config.yaml
head_dim: 32
norm_place: "pre"
attn_scale: 0.177
parallel_block: false
lr: 0.013
MLP neurons of a small language model. Each row is named by its layer, matrix (up: input weights) and neuron, and shows model dimensions 16-143. Each number is 128 + 32 x the weight over its row's rms, rounded and kept within 0 to 255.
Before each neuron's rows, "fires after" lists the tokens most often just before its 100 highest values on Wikipedia text that the model never trained on; "fires on" lists the tokens most often at its 100 highest values on Wikipedia text that the model never trained on.

fires after: " |", " rail", " was", "L"
fires on: "\n", " located", "road", " East", "bour"
L7.up109 [119 133 116  83 149 148 102 174  87  72 156 132 102 212 146 114 123 119 147 103 139 164 159 119 153  60 138  94 148 115 155 153 130 118  62  86 119 100  90 202 113 223 136 134 164 143 137  97 163 115 118 126 145 130 122 135 136 126 107 144 125 164 161 158  65 124 134 167 167 128 111 139 123 134 167 152 161 131 160 112 112  88 117 146 182 133 157 169 139  97 194 113 147 145  95  74 107 164  84 162 164 148 140 106 105 172 106 131 119  98 155 106 140 181  70 132 135 151 119 112 174 178 128 114 125 140 193 125]

fires after: "\n"
fires on: "\n"
L15.up53 [146 169  83 184 114 128 106 140 129  81 141  94 124 103 105 163  62 146 181 131 110 158 106 150 136  86 100  97  93 146 163 111 125 167 111 100 115  87 103 153 144 101 122 155 124 110  94 109 188 138  85 121  96 136 100 126 130 120  85 139 121 139  83 192 135 140  78 113 191  98 103 141 108 113  94 134 151 145 118 168 136 107 138 110 118  91 129 145 130  69  59 100 114  94  79 111  61 106 137 143  49  92 148 127 123 137  79 128 139  68 100 128 139 156  95  76 108  50 158 130  86  93 168 192 144 139 154 203]

fires after: "\n", " (", "===", "==", " \""
fires on: "M", "B", "F", "m"
L8.up581 [138 123 121 119 106 133 102 114 155 132 133 122 143 131 136 125 132 138 190 172 163 114  70 124 171 113  87 146 119 110 152 134 145 133 116 132 109 181 102 194 138  58 149  72  94 157 169 176 102 174 125 129 139 147 185 208 139 161 132  87 126 109 113 161  70 115 150 110 102 136 159 158 107 123 144 122 113 113  93 167 107 137 151  70 135  58 133 131 140 147 194  98 160 122 149 149 150 104 133  92 182  97 193  91  98  73 157 155 145  45 106 123 162 154 135  93 156  74 101 185 104 149 142  97 150 116 138 167]

fires after: "\n", " ="
fires on: "\n"
L15.up202 [108 156  98 121 143 153  87 116 211 138 108 117 128 177 121 160  96 138 178 110 115 198 108 156 148 156 108 117  92 119 109 141 178  98 120  90 141 139 143 138 189 200 170 122  79 163 133 117  98 139 128 127 106 146 109 175 127 124 117 120  90  96  68 147 117 103 189 126 138 101 134 108 116 167 105 206 146 100 139 110 137 178 130 219 129 183 153  90 120 115 167 165 139 131 127 111 128 100 148 138  97 187 161 110 115 159  97 141 149  68 163 122  35 179 108 154 119 109 159 155 131 191 220 116 119 138 116 171]

fires after: " –", " place", " first", " third", " m)"
fires on: " place", " |", " first", "est", "ge", " third"
L9.up367 [ 78 127 130 108  89 138 123 172 144 143 102 144 114  85 119 156 211 133 102 167 160  83 108 131 153 143 107 139  66 115 138  90 147 157 232  46 127  83 124 121 128 208 137 105  88 127 151 125  95 183  80 121 123 154 149 180 110 135 130 118 149 131 164 109  42 148 179  92 122 121 130 162  87 159 175 171 113 140 181 110 127 117 156 109 118 106 120 136 166 142 103 129 111  52 125 161 129 156 126 114 163 142  95 100 134 175 134 154  66  94  86  80 162 161  94 105 118 110  95 105 144  99 127 173 116 120 142 108]

fires after: ".", ").", "s.", "a."
fires on: "\n"
L2.up60 [145 114 105 123 112 129 104 153 165 123 119 154  97 114  85 116 100 149 103  65 149 125  60 142 149  64  67  93 104 129 141 144 203 107 103 113 161 157 139 100 162 144 183 117 163 111 113 117  94 139  65 125 132 146 132 105 148  69 186 130  97 105 124 139 179 139  99  84 131 170 103  98 151  93 164 132 157 146 183 119 113 131 138 103 151  90  76 106 118  59 152 113 137 148 103 154 135 101 128 157 119 104 136 140 175 137 172 106 139 128 160 103 137 141 167 101 148 138 131 103  99 101 230 123 156 212 167 122]

fires after: "\n", " =", "==="
fires on: "\n"
L6.up269 [165  96 138 146 115  53 123  95 159 165 121  95 119 125 141 103 145 111  77 159 142 109 109 117 126 144 115 114 117 117 147 138 150 165 152  92 103 106 189 189  72 110 143  98 126 188 126 100 116 157  33 150 103 137 134 142 145 142  47 154 165 153 121  87 119 130 104 138 123 118 167  45 131  60 109 134 107 120  67  93 175  94 171 113  96 131  71 103 161 124  95 127  88 148 173 154 161 176  90 118 162 150 139 177 171 142 121  94 103 153  73 137  99 143  96 125  97 102 154 110 127 104 166 154 198 102  90  83]

fires after: "\n", " dist", " un", " known", " re", " is"
fires on: "\n", "in", "at", " as", "ference", " called"
L10.up173 [100 127 118 150 190 113 152 160 105 152 190 125 109 134 125 154 145 145  74 114 126 133 124 157 120 103  92  93  97 108 153  81 100 180 115 163 102  70  83 132 202  94 130  97 118 171  96 130 100 108 212 159 149 184 174 143  82 138 100 150 152 130 175 133  96 121 121  77 100  80  80 150 148  97 104 113 156  75 154  93  67  84 114 147 110 106 140 105 141 142 134 145 140  88 118  54 129 104  84 162 147 147 100 119 151 131 108 113  83 142 123 136 110 128 184 149 142  88 144 126 181 129 146 115  94 140  91  40]

fires after: " =", ".", " life"
fires on: "\n", "==", " =="
L15.up78 [100 134  82 101 144 139 144 133 139 118 107 108 125 117 147 104 129 123 114 108  55 126  79 131 196 171 116 170 159 155 130 136 134 147 127  77 129 107  72 115 125 142 130 203 120 105 109  69 107  96 106 113 106 114 147 180 102  84 140 112 136  83  68  97 112 120 183 127  78 138 114 146 109 171 187 131  74 139  96 119 171 103 168 253 136 161  77 130 114 126 122 128 123 184 164  97 131 140 142  99  97 126 138 162 119 145 119 150 107  75 179 121 128 105 151 124 130  64 128 125 138  44 143 201  81 190  75 104]

fires after: "\n", " |"
fires on: "\n"
L6.up680 [119  66  66 134 116 137 127  88 124 133 225 183 121 106 193  97 132 114  82  91 171 127  91 113 108 114 112 120 116  89  82 117 139 136 120  75   1 149 158 187  81 100  82 146 120 144 108 126 145 152  44 117 143 158 173 187 190 120  97 154 141 123 155 152 134 156 124 103 151 152 156 136 158 125 173 146 123 169  99  91 178  91 184 151 122 144  88 121 186 121  72  97  81 152 135 167 122 159 147 128  89 139 156 119 154 132  86  83  97 101 123 102  91 158 103 102  90  96 149 119 170 108 101 156 149 139 141  62]

fires after: " |", " and"
fires on: " MF", " w", " 31", " DF", " FW", " lead"
L6.up764 [133  96 152 174 175  77 109 157 152 142  56 131 120 156  60 156 108 122 138 198  91 134 134 145 172 136 109 121  80 115 119 131 118 130 106 142 203 120 119  94 146 156 212  78 180 160 170 114 147 148 156  97 148 136  76 102 129 213 112 127 122 130 200  95 112 144 201 136 109 127  88 102 140 127  92 141  77 146 147  76 109 167 142 112 107 171 130 102 112 100 135 108  88 152  86 105 128 121  89 153 121 103 157 138  81 116 155 123 114 165 129 177 171  86 142 152 123 146 162 115 102 173 147  87  73 118  97 110]

fires after: "\n"
fires on: "\n", ":"
L13.up736 [174 156 164 160 125 171 129 113 168 174  65 144 133 156  84 175 102 155 116 146 106 136 106 159 114 147 130 121 154 107 141 138 113 177 140 144 124 106  74 113 149  60 173 119 103 160 141 140 173 117 119 135 110 137 166 131 168  86  80 184 154 151  56 164 158 129 142 164  91  98 164 225 193  71  99 118  85 111 124 184 174  97 168 126 180 165  94 118  89 116 105  86 110 142  79  93 145 171 143 122  66 147 121 100 139 136 126 150 119 128 124 135 143 128 151 123 147  72 173 190 159 107 194 165 142 147  67 104]

fires after: " ", "\n", "-", "|", " ("
fires on: " |", "\"", "\n", " Author", " “"
L8.up396 [ 97  73 111 154 117 179 107 163 152 154 117 159  92 153 122 114 129 119 148 198 146 170 161 140 102 142 128 120 132 102 137 105 111 126 182 133 139 112 120 142 108  81 108 143 142 165  64  88  68 123 116  90 154  98  80 161  91 162 115 117 134 114 147 125  82  82 148  61  87 103 114 139 153  92 141 148 107 129 144 136 171 194 169  91 153 104 148  98 134 123 123 123 160 153 147 137 177 118  83  66 119 188 151  76 126 124 109  15 156 169 140 138 132 149 128 116 153  77 114 134  94  96 104 132 130 144  92  91]

fires after: "\n", ".", "s."
fires on: "W", " In", "O"
L9.up673 [110 113 124 118  84 100 130 154 168  82  64 191 129 106 135 115 177 169 199  88  86 125  96 127 203 112 105 191 168 134 187  79 175 141  82 108 159 146  92 147 157 109 140  98 126  91 114 122 134 133  64  90 129 120 187 147  91 120 126 133 206  99 122 184 106 133 142 120  79 128  58 126  96 116 139 113 131 144 152 151 173 121  90  43 139 102 144 128 155 160 204 126 124 112  98 126 122 107 112 137 124 184 129 114 127 174 113 103 103  80 123 117 134 146 155 155 192 154 147 153 142 148 156 103  90 100  92 101]

fires after: "\n", " =", ";"
fires on: "\n"
L15.up106 [135 200 143 115 113 180 117  99 117 126 126 121 186 167 111 192 111 125 119 131 116 213  99 132 162 115  98 165 185 122 124 119 152 149 129  53 190 145  89 112 112  59 158 130 154 155 144 122 162  78 147  99 115 112 109 114 142 123 125 161 122 113  73 123 118  90 153 150 157  69 103 166  96 170  78 156  67 123  84 111 166  97 130 161 122 155  82  92 110 122 132 161 101 150  82 120 124 158 139 114  84 100 147 147 153 220 116 108  86  94 139 114 115 198 186  77 121  73 136  96 102 142 130 129 144 182 109  94]

fires after: "\n", " al"
fires on: "|", "ve", " very", "s", "mark"
L6.up79 [104 123  77 148 127 164 145  82 144  82 191 117 153  50 100  90 143 118  86 169 148  98 108 109 111 153  61  88 131 135 110 120 150 109 107  23  66 124 174 133  41  80 139 123  99 102  90 173 132 127  69 160 182 118 157 176 128 106  58  78 166 130  88 156 102 198 130 130 126 125 165 122 118 116 200 117 120 110 115 124 182  95  94 125 125 160 114 163 160 130  71 164 141 139 132 109 137 105 140 110 149  96 125 116 108 129  75  99 111 104 114 138  97 177 106 118 113 114 118 130 160 107 119 135 120 123 133 115]

fires after: "\n", " =", "."
fires on: "\n", "|", "."
L15.up618 [103 173 132 129 131 141 103  94 178 153  91 150 137 131 151 182 114 132 159 138  92 102  75 130 122 112 106  91 164 173 102 155 148 111 105 134 132 108 165 149 173 142 179 133  74 115 104 147 183 134 136 163  78 165 109 162 124 116 107 156  99 139  93 115 146 136 130 156 161 122 202 122 110 112 163 178  75 103 161  85 131 117 143  88  89 125 161 116  94 127 103 132  58  90 129 155 167 103 155 125  61  91 129 108 144 167 134  96  87  79 169 193  63 173 171  76 105   0 175 131 159  93 152 181 150  98 135 109]

fires after: "\n", " G", "==C"
fires on: "|", " Ill", " far", "rit", "ome", " ill"
L6.up17 [189 137 150 147 150 108  95 111 168 171 157 142 108  50 183 100 143 129 114 109  62 157 130 105 104 176 111 153 136  95 122 128 151 147 150 179 102  87 105 110 121 145 163 123 122 209 126 182 139 123 100 158 130 110 162 107 142 113 183 174 155 109  96 170 159 198 132  84 151 146 160 138 122 119 195 112  90 133 176 162 128  95 150 175 105 115 162  85 133 147 113 104  83 118 151 186  98 139 116 150 120 163 120 126 114 161 168 150 119  69 127 110 106 158 128 105 101 135 125  72 117  61  97 162 144 124 111 134]

fires after: "\n", " sp"
fires on: "\n", "e", "ee"
L9.up353 [140 111  74 130 126 125 140 107 118 205  88 142  74 129 146 170 104  77  76 154 136 119 175 134 142 121 108  98 178 143 138  23  68 108 145 132 137 176 107 100 121  91 154 127 126 178  94 116 162 187  73 165 148 113 169  98 182 140 155 155 151 114 101 123  90 177 111 192 120 138  68 155 131  81  96 144 117 178 177 172  92 163 112  77 133  88 148 115 118 147 183 112 147 124 119 129 133 177 115 142  99 103 186 126 132 142  98  83 149  90 120 184  82 106  95 104 175 133 168 168 105 176 152 136 104  93 136 104]

fires after: "|", " |"
fires on: " ", " 3", " 0", " 2", " 1"
L5.up284 [104 146 167  92 136 135 141  83 104  82 119  82 174 138 124 110 156 161 136 165 117 158  72 146 121 106  61 159 161 105 142 131 102 143  91 121 150 111 214 143 114 130 108 114 101  69 110 147 130 116 134 121 158 148 141 101 135 134 109 114 135 255 165 126 174 128  88 172  97  74 102 175 129 132  87 118 132  43 139 127  91 146  97 142  85 141 128 130 195 121 122 173 174 148 132 138 131  83 183 131 111  64  90 119 134 102 149  76 126 151 176 139 113 127 124 137 144 167 116 119  97 132 100 128 143 149 140 157]

fires after: " |", " ", "|", " Candidate"
fires on: " |", " 2020", " 21", " lead", " 31", " FW"
L6.up723 [150 115 139 170 173  97  66 129 174 172  91  72 154 175  32 169 169 132 108 222  82 147 117 107 138 137 120 109 108  99 122 114 127 160 130 151 246 106 149 115 120 112 208 107 171 142 146 111 172 135 117 144 139 123  95 134  84 190  68  97 141  86 129  54  92  96 149 147 103 132 133  72 132 122  97 108 112  98 118 109 108 122 145 124  99 157 122 120 132 118 130 110 116 145 116 107 142 122  89 176 168 102  81 154  97  94 158 187 132 146  60 153 125  89 117 125 134 161 127 128  58 170 207 105 130 147  94 137]

fires after: "\n", " Pl", " S", " H", "|", "Y"
fires on: "\n", "ou", "atin", "-", "ast", "ony"
L10.up449 [ 91 108 143 118 143 133 105 214 174 153  86 153  86 216  95  93 110 107 131 153 102 142 127 108 101 129 103 134 175 161  71 112 154 176 149 164 116 129 110 135 109 127 151  91 112 125 171 114 100 112  74 183  94 159 138  85 188 111 106  86 201 158 112 130 171 140 122 169 129 172  96  90 174 121  87  65 146  90 120 103 150 145 102 133  97  83 139 111 135 154 168 130 135 184 144  83 166 103 125 134 107 156 141 151 111 114 108 112 173  95  87 113 127 180 100 113  84  74 159 165 119 241 164 174  85 135  97  74]

fires after: "\n", "res", " "
fires on: "===", " |", "p", "====", "h"
L12.up229 [132 127 175 121 142 125 113 112 127 142 150 128  80 165 131 114 106 172 160 105 122 157 146 114 155 184 109  69 126 160 134  79  98 127 192 173 117  98 106 134  75 105 103 125 125 132  69 114  90 152 150 104 117  70 127 127 117 223 131  95  75 177 144  70  99 157 161  99  81 143 110 188 201 151 138 158 144  99  84 127 116 135 157 127  97  92  90 213 135 174 128 147 127 131 162  91 159 135 121 102 123 101 135 116  64 143 128 139  68 174  86 102 117 147 179  99 149 107 101 142 124 116 121 127 175  83  85  68]

fires after: "\n"
fires on: "|", " recogn", " trad", " transl"
L6.up757 [148 116 148 126  99 155 179 164 155 130 121  94 145 101 114 145 155  93 121 118 165 191 148 164  87 137  83 133 178 142 136 127 151 129 119 156  56  95  70 126 141 165 144  87 126 152  91 165  98 132  64 163 127 150 104 157 101 176 137 161 165  85 131 110 141 101 106  82 142  97 172 123 119 141 168 138 119 126 160 179  77  65  77 109  78 127 172  71  99  80 146 101  98 170 132 104  84 126 139 212 120 141 122 165 105  87 180 175 145  52  49 144  81 144 118 105 113 135 107  63 108  93 109 164 109  92  99  98]

fires after: "\n", "==", " ==", " =", "===", " (0)"
fires on: "\n"
L6.up553 [127  98 125 149 107 140 134  44 115 108 137 130 147  89 138 104 146 146 118 121 164 100  88 100 134 141  66 158  94 124 124 133 167 124 117 117 111  90 211 175  91 110  74 162 108 143 130 180 148 126 172 120 179 170 199  78 146 157  76 130 183 162 125 157 116 155 159  87  72 123 174  92 135 110 147 101 124  95 122 115 196  99 135 159 163 161  70 156 186 160 168 120  66 152 192  80 112 139 138 107 141 127  83 166 113 155  92 119 120 118 105  82  79 118 133  78 127 134 135 139 181 107 139 139 175 149 113 132]

fires after: "\n", " |", " a", "W"
fires on: "===", " U", "per", "/", "U", "e"
L9.up628 [107 178 137 142 118 143  91  60 114  94 159 103 183 178  82 103 130 161 105 140 103 152 182 143 123 109 122  87 105 135 135  97 148 152  84 116 144 117  46 115 171 157 110 126 147  88 136  98 129 162  73 165 162  90  54 100 154  94 106 137 152 154 148 135 143 103 140  92 145 118 152 206 109 134 102  82 131 158 142 131 130 130 132  73 117 118 142  84 139  97  97  96 129 121 119 155 118 131 115 165  91 149 178 102 111  84  78 174 153  94 132 118 136 120 138  96 137 108 170 147 145  94 106 174 120 133 126  99]

fires after: " |", "|"
fires on: " 22", "–19", " 21", " 0", " 25", " 18"
L5.up312 [ 96  79 183 119 107 107 141 121 125  56 135 135 189 153 133 144 143 141 158 155 155 113 139 157 154 120 140 189 156 146 119 110  50 104  88 135 120  89 137 154 113 109 121 109  95 102 135 120 114 108  99  97 118 170 206 157 122 160 101  93 155 110 159 119 169 125 115 130  86 112 143 110 120 127 147 121 118 110 100 167 112 103 106 105 152  80 167 134 131 117  37 150 157 158  74 113 144 155 125 122 100  71 112  91 169  97 115  49 153 160 135 128  68 174 144 138 200 116 128  98 103 155 155 102 106 145 210 126]

fires after: "\n"
fires on: "|", " |", "====", "==", "===", "ele"
L12.up253 [156  88 172  69 114  61 119 144 104 130 100 156 134 145  97 135 128 162 133  71 109 127 174 129 187 138 154  43 144  99 103 121 159 141  97 125 151  59 110  87 106 138 140 136 134 177 144  84 153 102 124 158  74  99 112 103 160 138 125 106 181 118  92 139 163 192 159 128 128 131 147 191 130 127 169 106 146 141 146 106  94 158 146 122 113 123 128 180 138 206 121 149 163  99 144 138 113 106 113  84 130  86 160 110  90 165 138  72 118 114 116 101 113  86 161 149 148  48  97 147 132 154 109 103 156 134 179 161]

fires after: "\n"
fires on: "|"
L6.up607 [124 125 133 169 108 183 116  98 112 126 130 186 181  91 188  94 177 203 159 116 186 125 133 162 123  50 116 111 134 123 148 156 110 123 121 104  37 126  80 143  86  99  83 127 122  90  75 112  89 141  48 137 105 120 133 197 113 127 137 172 125 103 139 125 117 153 121  92 118 132 171 132 154 125 201 125  65 146  87 145 143  50 147 138 140 106 149 126 190 156  96 167  85 151 177 183 101 116 159 139  98 139 121 121 175 114  91 106 182  50 150 147  85 168 124 103 123 105 106 175 188 138  93 191  97 151 118 120]

fires after: " =", "."
fires on: "\n", "."
L15.up66 [130 174 127 118 119 135  99 154 117 120 112 127 235 116 120 152 154 157 160  82 122 156 103 185 136 119 122 140 155 147 118  77 128 164  74 131 191  97 141 194  88 132 119 145 105 103  92 118 161 143 120  92 116 134 164 121  83 112 106 141 139 105  78 109 168  85 146 121 168 103 172 145  98 139 203 148  87 165 119 141  83 119 177 183 107 111  57 126 141  79 127  79  89 102 108 133 118 125 148 137  74 160 120 135 113 154 125  88 114 125 223 135 122 158 181 139 156  40 136 154 189 143 136 105  74 174 101 147]

fires after: "\n", "-", " the", ";"
fires on: "\n", " ground", "off", "ard", " Production"
L9.up457 [ 76  95  35  98 156  82 113 137 170 116 125 126 131 153 126 100 108  87  72 193 146 107 187 135 115 152  90 186 102 128  69  38 102 178  95 120 132 140 162 133 130 184 113 138  63 172 133 192 181 155  79 140 128 117 121 119 130 123  95  94 103  85 167 131 101 132 128 149 134 176 120 118 123 154 126 163 154 118 127 126 192 177 113 107 129 132 138 130 172 134 140 143 114 157  98 111 163 153 115 165 125 110 119 128 131 130 137 140 175  81  90 141 133 153 142 109 114 129 185  92 202 131 131 145  91  76  87 101]

fires after: " wh", " (w", " one", "W", " long"
fires on: " of", "ith", "om", "e", "ose", "re"
L9.up482 [ 28 166 200 143 165 128  78 151 126 126 133 110 156  76 113  95 100 145 114  99 116 128  95 129 148 134  92 182 140 144  99 119 149 183 106 131 193 141  88 120 133  96 126  85 131 114  61 167 147 134 107 137 101  92 123 170  94 132  97 149 158 121 156 152 109 153 150 119  64 133 144 101 129  60 146 147 111 157 221  92 138 121  86 117  41 136  83  94 120  96 166 166 103 124 152 183 193  76 126 148 166 162  83 142 157  80 121  81  83  67 146 128 153 167  79 132 174 128 142 129 120 122 158 100 140 145  93 148]

fires after: "\n"
fires on: "\n", "|"
L13.up357 [154 160  93  89  95 102  91 124 104 128  57 119 121 179 108 216  85 108 106 117 104 118 134 145 113 139 119 105 176 130 165 120 150 164 108 142 151 138 144 132 160  50 174 131 169 128  92 158 176  92 125 139  92 118  71 133 192 122 125 137 101 161 104 138 105 149 113 117 145 115 145 165 106 136  88 157  99 166  97 141 139 100 161 156  89 140  58 107 128  85 125 117  69 157 110 118  86  89 188 118 106 143 170 111 125 152 140  78 115  85  97  97 158 208 112 122  67  54 179 122 108  91 129 174 184 190  85  80]

fires after: " |", "|"
fires on: " ", "ris"
L7.up765 [192  88  83 125 146 118 170  95 144 164  81 149 134  89 139 111 125 148 154 123 110 123 108 118  96 211 138 125 164  97 145 137 103 150 101 117  94  97 198 117 114  86 139 144 125 108  90 144 143 175 106  91 150 126 124  96 142 170 137  79  82 102 122 174  98  82 155  90  87  95 109 150 144 128 121 131 152 110 135 118 105 158  82 170 108 159  98 149  94 130  90 113  68 161 160 140  90  94 132 151 151 148 183 135 127 142  93 106 131  96 166 127 103 115 122 146 173 137 168 123 148 186  90 125 132  81 170 124]

fires after: "\n", " =", "=="
fires on: "\n", " |"
L15.up314 [ 82 155 161 104 169 156  83 102 222 133 124 129 131 145 125 184 102 139 149 142 109 110 115 162 104 101  58 121  72 156 175 175 162 149 127  98 145 105 130 127 161  90 135 115 105  96 140 107 118 154 138 143 111 146 133 150  91 145 123 145 125 184  92 177 116  79 124 120 169  90  97 178 131 108 136 108 162 111 194 114 134 194 117 128 114  90 108 105 112  98 126 123 108 108  92 152 163 179 159 132 117 145 144  98 142 104 180 132 107  96 158 161 108 186 146 109 109  78  98 115 132 182 128 134 162  94 119 193]

fires after: "\n"
fires on: "-", ":"
L9.up708 [108 134 137 100 135 168 142 143 128  92 176 138 106 119  83 141 126 145 112 145 129 122 123 161 128 145  65  92 160 145 179 105 182  88 133 174 127 129  82  95 109 106 112 148 133 161 188 189 169 109 165 226 102 132 154 121 105 111 136 170 167 164 137 124  80  87  89 113 130 100 155 149 165 133 101 139  86 165 152 181 103 110 101  80  92 153 131 202 137 102  92  90 106 108 119  94 170 109 122 194 121 136 140 166 177 133 125 173 127 137  72 138 170 131 140  94 139  80 148 122 175 107 179 173 114 112 102  61]

fires after: "\n", " D", "==", "==="
fires on: "A", "J", "j", "Al", "e", "a"
L9.up57 [197  86 132 146 109 137 111 129 127  91 108 107 115 124 198  98  86 147 162  60 103 164 115  73 199 188 113 112 158 206 117 128  79 130 128 210 111  61 103 137 117 128 201 123 157 130 141 102 150 131 145 141 118  60 146 152 153 171 116 150 125  77 127 162 118 139 113 154  99 118  80 156 129 127  90 166 157  86 147 110  88 130 130  84 100 138 160 100 134 141 159 129 128 152 112  73 107 140 110 145 122 113 163 125  97 140 116 140  96  74 135 207 154  99 120 152 171  80 115  94 132 130  54 112  73 135 156 121]

fires after: " |", "|", " K", " B"
fires on: " 22", " 19", "ost", "lin", " 21", " 33"
L5.up637 [ 66 129 118 162 155 150  88  84 141  92 126 108 152 141 213 159 143 169 150 155 157 103 161 142 131 111 143 197 155 158 116  99 108 131 104 122 153 128 125 132 103 164  98  49 160 110 146  90  69 132 166 113  50 165 118 157  90 153  78 113 145 160 141 135 151 110 142 129  93 146 137 136 151 128 168 156  85 168 129 110  66 110 122 136 125  98 152  83 181 103 135 137  90  98  90 139 124 160 109 153 130 166 173  77 135  73 119 134 172 134 105 114  99 105 111 109 195  87 166 104  88 124 126 128  56 162 183 104]

fires after: "\n"
fires on: "\n"
L12.up688 [157 175 164 137 132 138  82 104  82 147 104 131 145 169 110 199  70 138  91 146 137 154 148 149 144 147  82 135 188 117 119 123 116 190  92 153 141 115  85 122 158  96 177 121 147 148  98 125 145 101  96 107 116 119 101 167 180 138 100 190 106  97  65 184 120 146 117 134 121  83 118 146 110 138 105 148  82 158  42 135 140  71 132 158 106 140  73 138 117  85 134 122 130 154 127 100 103 134 136 120  82 125 180 137 145 194 108  82  95  73 114 134 168 185 143  58  98  46 135 126  83 118 149 130 149 164 109 110]

fires after: "\n", " Dav", " sp", " un", " pain", "|---|---|---|---|---|---|"
fires on: "\n", "is", "uro", "ter"
L6.up662 [156  99  94 137  80  73 132  81 102 126 225 129 134 145 193 137 185  92 146  94 154 105  81 121 111 148 103 132 140 124  87 113 116 146 154 142  87 160 139 172 127 115 105 160 129 176  97 133 155 190  81 112 139 141 197 141  93 106  76 196 155 184 101 185  99  99 138  72 103 132 167 128 197 115 119 139 143 128 138 123 137  96 140 156 114  78  93 119 112 174  96  97 123 149 138 156 122 128 120 136 123 119 148 125 112 151 167 112 143 119 135  66 118 177 122  89 136 134 110 115 122 102 100 179 157 158 123 120]

fires after: "\n", " c", " C"
fires on: "\n", "im", "m", "ogn"
L7.up88 [143 114  99 108 165 109 190  71 166 177 100 100 167 115 126 110  82 118 133 137 111 153 123 131 126 174 112  75 176 141 100 134 153 101 104 133 154 106 146 107 118 112 183 121 153 122 160 165 161 171  82 140 123 121 117  56  84 111 172 170 101  49 133 123  69  97 149 133  91  75 156 149  84 135 147 138 163  95 129 146  73 115  67 135  88 162 117 119 109 132  92  73 123 143 202 165 105 139  99 147 176  70 189 134 146 173 128 159 149 129 119 117 128 112 123 136 127 141 181 204 128 175 123 158  99  83 137 145]